Weights of a small GPT-style language model, trained from scratch on English Wikipedia.
Size: 11 layers, 7 heads of 64, MLP 2240 tanh GELU, vocabulary 2797, 33.4M parameters.
Architecture: LayerNorm before each block, rotary positions, no biases in attention or MLP, untied embeddings.
Training: a variant of Muon for these matrices, 484M tokens, 7380 steps.
MLP neurons of a small language model. Each row is named by its layer, matrix (up: input weights; down: output weights) and neuron, and shows model dimensions 149-297. Each number is 128 + 24 x the weight over its row's rms, rounded and kept within 0 to 255. Numbers have three digits each.
A block is one neuron, or neurons of one layer that tend to fire together. After each block is what it responds to, as a language model described it from the Wikipedia text at the highest values.

L3.up182:129126164086132116137156132162134132144121150077096179151132099149092090144113192143121109111112133184085103140135129135154138142145118094098126110156137122139130131114138112111124153147112107164113129121126139151137135118121143142091145094123096133139133132118113111148084134117094106079101135134131169078143124156097101137136154139103141106128112179103134106149125119125090143124115107173167164126103116137106132142094135128121119122147133166134
L3.down182:127156110112130127135119154110103144132188151172108120126158196127133123115109144117106144125097129100102093121167184122162125140124127119157074127086118106127155129128130093125138070106160165116138113138137136121154118156149134157122129134131121115116123116165125118103132149133179133158121141080124119163169100102137074133110150139143148098104137165133140119129170111081091108087109145155119150147103096108116130086118144127136139132124115143070
Word-final suffix pieces

L2.up182:139161182108121139150153120133142131083114119108100089121122140145109130134154095083085103076122140113128179147097161137141135133132119110099128114208116138095103148110127138113152104117134128114148151127105103155096136121118157145117132120138152111154143137120108144109098133136133063133135089146152123179107144151104126173103097150122143122115128073167178167146139090126108160175164128137143119124161131105106150136124112151135117125109136172132
L2.down182:158132132138159107135115147118099098082127143139082110109121176119100122158164131100075117110120154107189122146116137115139135085126070156110147118152144139115095175137125093101112137098112095187141086124117152140093092051121139135100148128111111102145135132079139128158117121142128113134097122144094125164142132124097130121105101112155186162107118105206152200109146115132158179128155091093154126122150124120117119129139117147113123167168143159132
L2.up407:125170157157141131135135148114113157105116119139121129095135115099125131084127096103126106174102172118113159126133111140145125142171094082159194153145098156140118170132116115087159137135185166135083154142105109120129128096131127138121137159127163148142110149115076130101153155108121181160115124151148123151119111112152124116079123086082121108136130098146168169129097111157120075115128131181127113157122107129123152133100094092115127111186094130121
L2.down407:132129134153116118151162154159136126119151147122109118119137153078125092102134089120115098154115124115134141098121095107147117164129096121128168135156127131120126136154112110094154151130170142153091088153118085122131136111165124113085149125128143139171106124114101114134140103099128146174119111145151082100092104108163126134116135060124109109135142127145159162150166132136162092118123161160145138151127097167132148109114119109069104120186088159136
L2.up1328:146105111095133157169100160131106156104172122108097165130158135118150125102152134144158134128179156166163104159166145099176125094172126109120122166138127122099089160121118097132121109120138165158105118104127085112139167129098120082146137117126159111124153154100153139095133147114124106161121166175103133134113087151121134108116114117124128114129142109147136125117144111130104132140119137115093092176164133117128139170127109113135149160187126141122
L2.down1328:145137141104130128152129143110109073121134118093107131151145138148136118069132171177113136129126171144214112145135111111164148138153120156110089126084165100132137173136119103095121130133133149171101116112113112135143183121114103110141154123135154086128110129091150142115148142129159148130099158141134115131122112172127130111120124128099125157110116153114130130128128123126136156144126146102094090157118101153102125146122101106150143146130122130106
L2.up1441:102166125133131150132085192102194139098136141145124086174162094116153136117108098151088112151117165124164150103092141130109127124150106138123176151122141115136091120103074137128141133121105119145103138113072094115070123129125130104171139166155124094164166116106145134117082125127108105150116102166100158126099098114122142122120135143151142110170109084135155149113107096116135155122132075133118153080144103143125127136103124107122140149168120110147
L2.down1441:119150122153130091121131168108144118143124141132113106126104126093124116125161113136109112110103132106171161125126158097123147113119112121153175120117131120168147160146149100145126134133081095150094113095133117096105120155087120113108150135144154085174155117095099156116088120125155130125120117157083163114132113150132128097129127115094077126112129101139171148146166137177134106116137120096110126130165097124120141131090132146118120175135116117153
Heading word-completion pieces

L2.up162:116156118159152092138152108130132102106118137123104169141105127121125147142148114146141151175181120099161136095177088149139164120137182123142108146135172135136100189120138123129136102112096108134105137155115098140115114132134147123113148135112166151072122158144116105120129118080094117131153136108141136122110092162105081143137125162115144104161132129127147138115084118085115135188122157136124102127155164088135093115109134127118115114154174185143
L2.down162:089126117157146100144155109136118132086150129120078137141145121107111168144147075122111121156142112119181126166163149119154171119117120132137167180133136162145079150099133112134113145123100116136107112159129117150125128102111083145106123063154148132106101152135128115159129140111151131102147109153123126159137084132092119117149139131141114095099118136106180174118069120101123111131125118151158115098136143092126114122146121113129157161142165132120
L2.up769:054151127161117132129120136139159122125117142119134165124103157130115123115129112168106093175105146095168083093139185103137162149140150129163138134117155100100095180130126134151123137106112104178113118117124105160146126140119119135178137111126160130127175111113155112139115090150120137129140128109099121111113098148140134164155094147139093103180163119148135137133099121113145143151138135105130128131130118132112132123154130150129103140122131149133
L2.down769:091122121136158144146118117148139132158127172115102116133141136088092136124120089159109125146088137101169097129122152099138136116112109111149181189140146135132080154135139122129076141082077096183136117154133110155123154118140118155104135129182146146122135119132130106149134114141126155098142134158114181145116085123118141134140104141164090121122135099160167172116074128095114126139154142117128149129133167106099116170186124163114134131137149142137
L2.up779:109131111140133121129125113135116082119147129162086077147133183124155167176156104143116141133130143111154117192114111190088144149117112168151119117115095108132115124149111120146142137131116146177132132129132153122099129159136142161139118117092112158087154190136117098054151157159120124136132109153128133071093128107157156128159116185140140076140112122106096131164128105111168124136167112110127114106112099095146113097092149135173138078145142117122
L2.down779:129150112117101149096181127124101118107150125115101110075121147123135141188118115115119153127119129103151112141119141156073136143112104133154159099153161120104113147101091174114147152102141074156130141135109175093136122146114156111113117148127107115120107160116121123112138156092145134148099102141132120130108135143158165129123131121173112117120071111132141097143103150135148118119141117139140154128102082180156096143097119154138145145134123088108
L2.up1316:128110168131151099152159122127152146065110162150078161136155133142163153110108117129156138148136104092126135136083165139114125137123145153119150129108126135108152164123132095095145103123116088125098116098099108179161135156096134143128116106134119149105149122129119141133052136128152110116109095083137131091121149159158130134102110146130158097185124124119129159122065122111136094145102131170163123092105120126168132159157122160119093145116122132126
L2.down1316:101131146120140130173143097139143146113184149120063135151152166145146142109113158109073153134158082103188131148112170120136120107106148118128104148132163144148101143105131125126167129141080142146091141121106107138175148154087129104129114108148123133145144152141140111166127139119136095134086124110098163111122175134090165143126086133143156129183115139120145147152111144049058101141117166168142158170113118103139119109189140141138146143109156145095
Section-break before headings

L4.up233:135138106148153115120068141103117161130125177142123119117141120141144119110143143152106135124076120149077124176129154121162083132159150146091140138134126096155123142102157146126134131131119129132159153087148115117129114124156061137151112067114137124123152100123156132145137127107167137108144145098129151109125102137053156118117135121139111168167142126101120103114090087100106138158083180155135137141153165154109138143134173104127144102117115079156
L4.down233:133096120124091124127133169138101094133133060123149146159136140111109133138154161146153106127130155159122120110120123099123143129080115126168140130125118124122112094139109116134133115119122122127129111192100095118119176125127141098070143116159166152132141141171139136139082146093102142150142119107109111146125183181127105142140133111145104100098118141143106175136136141090110157128148135094138121143169161138152139088152119145096116133092099171114
L4.up1317:145116127168158152118108111140130148136135124160095139125109110137118113139190146096111165128142126154152152125110141148119141134152147066125132121165132114122125144084174156186129148104130126083137113116188163144130123169136094125140086162138130114097138119136135147153113111151149139140170094122113133111141105111132129116107145088179115130136112096114170125135174120099147124212102155136131125142132186120119133139124111114107155084118140121148
L4.down1317:149167113096145138135125136122127059113108107073153087081144172098170181139133105121132084164119120189126141110158078154152154109123152142145152134160148110133162140128092112109116110127103157139111168151155128142145137135130150158122142121083134154159123090105125120161162123125103123102153118157136136145152127125154114152103084135106130130102136118152111132116135094087122171128168130139131163156089113169129144112069121136128090101104116131151
L4.up1376:150129121128131171135102088133104129164171102161138108109125116148140163120125152097121114125115100142130147146120082092167097162135147131144122115163133082099133145084139145118131111120122145112146153153187128140134123125142077125150093085131129122125140110115102132152157106120156169113126124093123155129128118136094139154122149115150122155152139116097180117095125120134115114147116175137140135155106186136136104112135124120134110114121134100156
L4.down1376:100117106127116162115095146116105138169151091145155103125133159143108122120127123139132190113117117201099117128121107096150160142156146127165117143106146112144140148120142117200126136104140119133133141146144125148157099083117132097118082120133151113098144083130118122140125123160102135140093085127115135136156093166154143104117134119127168152106144118150130122097119122108098142153148147125141122175100114122146103084102119128137113151115097099123
L4.up1440:099133146118162172134109109169126162151130117195140161157111077138160128115134134148130118145088104143147149164136125167116127108161126161120136105113157131138104118121125164115089120125162084142177151133167169122125159126139092136107141092164125126139141135121155145118144109128128133065136081131106089093087108143111182161119137154109113159134135099132137128116149121126142165159139133132122144142134166112132146117181157094121160145103085112145
L4.down1440:119158115176199157135131141135067107167085068106125135104124151138117159083125113142148109135090123127105158151145142135119163109119158134143115140109123075090128176141144095143144106125148155142108117117195086153167196116085152135110141122102128154127092105124162149142138168115119128105111088091136152112121126109122137136125146111126163130133118156130163139095128096105150144140172148110119139172113126083150118136116119133172106075124136087149
Plural noun endings

L3.up1728:135145112145112142124169165143106153125146134152100121129127118065168130143132100121128122115108117078109138098097129136093160133095128151123130077149155115149143202098131096143146129124127096116108104136151158087132119091139133139134141094131124122108132128130115102097093095119164114149133146112141144115124107169090113152136114158142120053152078115086124128143093127119152128152152105138110134112143108104133124116137160103173151141099105088105
L3.down1728:116165126196110158143135157147133154129130145111087140120068133079142135114117118167147077136130111112134144126138158118076148105101107150146135124092118101123168134127134113139138162107055114141153151163089130157087134136140161115112163059117136121137128120113104111113127167119116145119117158114143158134137058153115116124145106133186101146103120101138116138123122138090101101132147094129114153112086084157122076105141143091147150113095088088147
Wiki infobox and table structure

L4.up167:145113124129159104115152131129150147107179126134088105084153158173157135130097101134130169115104160143143124133132098071120115171147118112112110126145131201151123131135132121151137102114135128135189107089092121140135112130155110124108092125099135120110113114145099129129091157135101092126129107109117156149139132121106134114153150128129131153140143105107130133109134138097108123140172119140095106131165110122082142139105139126106115137199136146125
L4.down167:116147152152137096149140140149138101142094119144147120110099121085155151161126115149135104143142096167065129133136099109212161119100109126136111133126099106122170094134129118100126175127121142127127097095135144147113182178117171102133140134144126142136127130118158127108161110148147186088153116142153146116145155147116151133114095116168165128116190135167135122147122112135093170129099098118152119119080092142121133131153139101137145125119120111157
L4.up1179:119125126099131142083130140102177129121101162134142132134117143121122103133093102114118131137117111130158086175150102104189141068145088117164117144123149161159173119145133123137122133119095133156139128134115168123100141097170105146198150080138103150123126097114134111117132112129122161125139123139114119123140104167109135122130134090165132158133126127088142128138142125131126162113120112102068156108112198142136063116100141125131149123171136140149
L4.down1179:164127172125163116151135133160106111128071133074105115098128142155077112134101132139134165144144079117098113147125116129107112126140136126170143150135125123082134146108138093138126125133091121175130097109100128102088103107103128144112132158145161133092133135143134138133138132147144116144163103173112116094100132097170130114081108121111103126119111135104104114139114153104084112165115152160153116122148139114126118132088144197133142131092117121078
L4.up1653:137100149117094124115145132157137122145109132164094115137091089117124132103153128089117152121157129125150130099172110130116110140086104083140122121130090108113129124105134128181137106120196115117103163089194133091130147118117136162146115100094121144107124142146126106141106145136103174108144127114079125140156101129144108153160164130153129147140116124114145103124153138146129146135133170133074103166087119130123149100113167123085123147153089118142
L4.down1653:118090120143176148130138099130184112113126122152153104102131104144168122106144111102129140135145114145121142148125106156135143142151131115146140102134141093115130110159092168119089113081151100144157169151179121147128083123123098148136163132159184133102123133074087123140141135074138113143127146142098108161102128153173133130110114164092119149110164110123152162140156101119147111116130121122133125135148122126155116123078111069154131142108129166129
L4.up1961:147106137132125096118124167116118154125122131079105138134099156111146166170145156109145128118139149162141107128137143134069107123178149108096085133130152146141123120113147114177147119127113145110108150130144134112131076093114147124111126156109117115098078112133104116099128114149093146144167126151118112162112122102117135162116147120085129153124095136076098147093151145151147146135111099137172124086165145073105121144102141128125190142080112117161
L4.down1961:147124102166160148153123084127112153133122117160138141141100124145098120121126170086128117108101168155157140106103151102132134116142142090139152120159187090151122169139151166106100208109130091152123173100121151111124115098117164119161162145133145124144130151126164154114126145122089115121145147112159148126140107140100105137147119126110134086138143118126116123124096082158127138103111134123118119105114130138144107122085147144112129093161164128159
Mid-word continuation pieces

L2.up322:121163152128119162156167125134130127152111174122087148106087134137125131141165141138161135129153171110130101104148090164091115106133100131154138120131133151113124134114141158131105164133159160129118135109163060157132095149132183156151110100119089156113126139092111140106157122128126167090115120107166088146089152165120127188189173139158123168123143113123085157077092149083145134147118121163141144180107140183118135124158123127149087138081082127089
L2.down322:161125152136093165151163125164131142126116152123144081160079103134102111135116136133167107093142117171154143115100152070091126129120130128106151112115147135082151123130164148097085122096111130113145100138152108125143111193147136113125164112166147132142174137127127123155135154134151100145153111139114148120132127114157174126098117111140153134113152143102134089153122150144120120125125111196129128125164140101146113144154148126130144134082098154085
L2.up347:185130146107147160128137138110076113136121129087133151126144125152184129128129128112137123102113152128165078084145133091092106111138118114135131123091130099184122148080163113122157144125160104151146123145100093155119128107120120118117143159152123092133200122138148133121102126131099167124125106142093164140096156139128145133107140142166101152118144106108127147106102160149147100114076098142146141133153144140095150131160124137124118121136119124123
L2.down347:094142106158150089124172126191154155141163081143100091138098121114117170168126126152152109094143082153102195145121125152170137135116100108137125147136140121080125095144097153159133091134169171142108123131189138101148133138116143132105090107139142157112089149104108129149098130147085099087095107089127104096137115148145107111138122107144129132137110137128109158121106113121123115110154156117164150098137114132101106142101163145105122141118107148137
L2.up1501:066111164152118118094130125132110099116160147094152109142112120148131145141165141164121087116118113132145155101123162126157111135104126092144132114187076107074143079140123184095116121110121125158126119134161135108124152147130129155078118118155116083086100126110099143127124140132135170126081105099158101103063138121129158174097124136154102152122140157122127113118137139124130149122113153149170131122159093130134110172127135123118108130148093179098
L2.down1501:115116098134158164126150107112144129149117109155132122143130129127122123100088155079137141133142168089122098113135070201089143155160127153165113109132127120143135124133176093109152131148144164097116140099118115115107099132124149093122130112085107127168107108126113113138144103133163072115182154134113172142219126169145126089097158117097110106130124121123100137108139120095133126117114096121116140129118167147176157083128121149120129119099166089145
L2.up2057:141120108125074136167111135109115101123130125101128096147157110135128146135152155154142139114125126135123123099152144155127107129153135126126134074112124139101155138072115105113128121113127106131154083116145102072166105137144138100143113134124127154127180113083069110168150115130143114133107096121119144112118123145143139118193095134175131152134166119124129120129132116241142134139088122128135175124076122162119152165122125106148106127090134143111
L2.down2057:130123132135174127107164102157164188113136153118109118163087125143098091147128130124153164136125123128125099139127067132134154147116184157162137146137124118118046117154144173148119114140131098150142151115152139166082133117111091134137127078120146123136111165156146162140153126101116150113130119120142132138141150113116124124120124121079146108170101135122148150152128147045138173091164137147119137120181141127122114137106092156146147092141132078139
Word-completing suffix pieces

L3.up474:141114141141147122138143120089106128127112091123129129120139140091152071135181045137138140146128155135096130101095140119098174127101115099083186125090109099147115161089111124126138145115114135097076108116093086109146143125170137122103137144117195159102116138105125162133130151103134112108096142124067132152112125170104149104106076122116129151137117113119152161133133087114147111099187124119097113116082130138110154094136126125084131140124145120116
L3.down474:128135134114124116154162156106123136118168119130095142114124135109092144141134122086166124133142139130073111138107161111110158088097126138124142122114115089135168107100143108163127140127101120144131127130137095152116115146150146155129142124148193127149105125148125082122129129133152117128137177085096118135139109155134107087120119086135101131142115134169120109116157124118115138084130102099111152131119146149133200083148108116105161132112104145123
Mid-word fragments, infobox labels

L4.up897:144103116114149118105157129154138170116123154121137107110127124101152104168127083111132105139154151146118107104117131106066153125093120119069153137118109140142187160102141164120151112097101146104142117139135092106107131070158143127128092151119108147168072143083132093114119132120141162165119124094116163126114147131130105114094153107104117131139098099115092153120042101126122090088127105124130118103115118155103141123120096150106122143195162157098
L4.down897:114109143158135142139138129102149098169163137144159119150131120115139118129121156123119142156077152147135107128123129095146133122151142132172108167120154072135096144086108119100153145132174102120099098121150126131162148163113141129125151136126156076092155145137097097112118147156119116126139085093202110148129147184133154165109143139128123129124121147140162153141106167083127140115159120110142131119114137125119164126161136116118127141155105100150
L4.up1017:157131122117104123111136117185123124114120133154120128131154089152138130125107112186098124145164167162137181130129124139086134146113131133131125131136118146114184126122147078099117128119131108091124125093113161099146087111085146123124085128157117149137139100124124135117111097109141145136120107143085103161129110098174148140123141115151129179145167085125116158106153104154091154173137138160096094136069157151105130118114135108115141154121119104121
L4.down1017:154097112141107091091099054112198139124148107082128140097105096124138156121145090115120142127135138064125110118187089095111116154082137118140136138139107110159120153141155169139115101180150095165127139127110128141129153112118131129173134159150128118135141139135130161151124146131135099147137135166110139127098154101144115129046106137107148130153202147140111098115109134110132150120096117123160147114115072156148090128101119185196159163122145089117
L4.up1076:118156147108143087154152095142133113132142163114120096149090144112122172123136111128132112153162124106128131130160118129156140156130137126132141115092126145102129149155169116108147148126099129090133128117124169097152172147088143128149138103130174166086112145130093125123116071113138113112113095120090123127163103105072127109161127185108146136108125120154151159170125105114153138149133097147092112123134116105127064117117148152170169133118177133149
L4.down1076:092137154110133097124155112163155109139210149115107089111133097146143171137128099124094141134136133104164105129135129154144138150130084115153144136138114122092130110145123158116151118113116091152099127100130160101170147120074160108145123129171111160138153146118106102134115131094150127123143126113141126131113126129094137094119135148096113137157142178149146124186113117099140083119128116148132159158134136148092103167128150142102115127151131100145
L4.up1314:117146127138202168119094088124128120134130120118140105101127105124124158112115120165160132087128169121117181116108074133160131138136124119151110140124130129156113110126159085077151124167122113135156146127096131143135164127133111165086128101123137081125127127102103120176104086126140106122132110157126170093127142162117126108131126120158150122160105116108129151123156111091121117069102144155127122133129144129115132080126091191124159139153118152170
L4.down1314:112140174123124143130148134160136143130133168141103155106117127130145169115140113105115162140154118141145089129154147117091175129120130108129143156176118171139112088141125111148095120139116113135144115117079162113113073159135124116139127130155142134170153137162175113062124139113125115140179136071121146122172098110095138132102140096133149134154130144135127089177130098130089146141142127131136146137150105106124144141150133117107107148166106130134
Word-second subword pieces

L3.up717:190109116124096128103116166083115138144138157159115164085145140147142132122137167130132116113100120127161128157149146105116139148149140137144148144100129126141082130145144168121145164172129086153110142122094175148104122103156075128112095114113110114143181087133107139141161106126112153135132123156107135159166133130086131146111108131067119138159125091147100179103129149096134106150136146125130120147141144117081124146101113109106169140111097110087
L3.down717:112152116169109135115192131117122161129130089110105145172109132109151136187118055148159145116141083144091097139159099098144119105078137115136145101131117090169135105114157106130112138114169174168158102140119054099164113135111130108070110080128123111113128110122141105121124110149141123127162127112144112121145134113132123106161103125170141131096133164122157095116114131150176143128111148172152148098117112118070109128131154128154091146095131136158
Mid-word subword fragments

L2.up94:131121152115110156123125127132126133139108146123151145128101144134145140153126162190111170102147129155191106125089095124158126083128131097147134077096116151097132140107175116121121162132107171109158104127135158103122139112085113115149116101123130107167145120124125110160126104103133121148144119150111115106112175137115094101160139113123090103104134101094113140134128142105101161106103180118125136121121139099083143133090139139127124100094072136142
L2.down94:114150132164156120136178138146119127098140124102080102123172137128124131134135119112134102131131126108052147133168144163094109144131148163116157159106158105169117095110090178151146127099156079136122123151126087133148114159167109145109135144110121175109121130128135131072134155108139152111143129172164137142143124118143161166088120159138138140159138116138129134086133117154139102155140093140116147151119133103180078106134114120131114117153182138138
L2.up1651:079103147088111153126186135140122110154129161131103095114150140092103116136147147150133084151139100109163153116137130120124085117145150103116146138102130085135128160131098145138143098130122142138116109107130100099125108187143153126126134097111127147151123134072127114165153084153139155160136130113152132146094109101103120141146084082162114125126121126101124097112130139142119136160102120136147125136163109098123148087091127134146109112111111116122
L2.down1651:141149166132151124127120129140131115102173141161119169108107106102134127112134115108132156130129132153095139169149158155135163169119114140143140146140097129091143111089180108100155123139131126126120139161117121102133184112118138105122145148103118128114127098168110121122118152111102147145103089165117142127160130128125171119105162156136137182124157095101091122090104133107139124105145123121135098142082134128139105135164147104063148158168116118132
L2.up1835:122096153156100124114113140116147127122129146084142156146111121130143132143133129100148124131111131107147143066105107119146086080153142114140102093145132172126146134121119099154104176171125108117127117173101133111130131108122109119137137113135133150116128118126110134128154096086109147156123106148165105153145120137115100148104146114155116143091151127103117162108148165153140159132152140146080146156102126164135132094092126149143152112157116099125
L2.down1835:118181099133161108159154119107145133130138099160111097137163103117130119134111105141149127132139088148137142142192109170116129151133138132119103130115116093136151091130099143106123168114154170120115150093139106092114134175153098137112141195142147087137107116128128087171097178114130120091151144087138141110151150100133113128139118138127148115117171158122157091145131136097141074152114106107127114108139122072157112148157110097143137160083155128129
L2.up2015:158115154101205158136143186137122166087092138123097130145143152128113096090136156146144139122164146116184096078129170140126148122185131113101164151121124085106141115155100156154124110143119105115121114153133126127141117098137102128133137149102129113159155134128117123136144114081132144131132162140112131101130090164106111116121120130147090109123118116125146127145110150138133128115109153144120136108122130156093148140101143150157094088079127132174
L2.down2015:149117140149131154118130120116149122084145133138115148107141146167115155080105166153118100129124163109106122095100141087154101143136129137095136141091128110127114123135124121103111135141096156134089141085118133123135131099128133150193155129133165143136140171150125131137124142105098133134118154141154160130113129132122108135151197119146117115174142164107164131092121110089134116111102132111148090171123121125140138115103128110096113131103103181098
Mid-word continuation pieces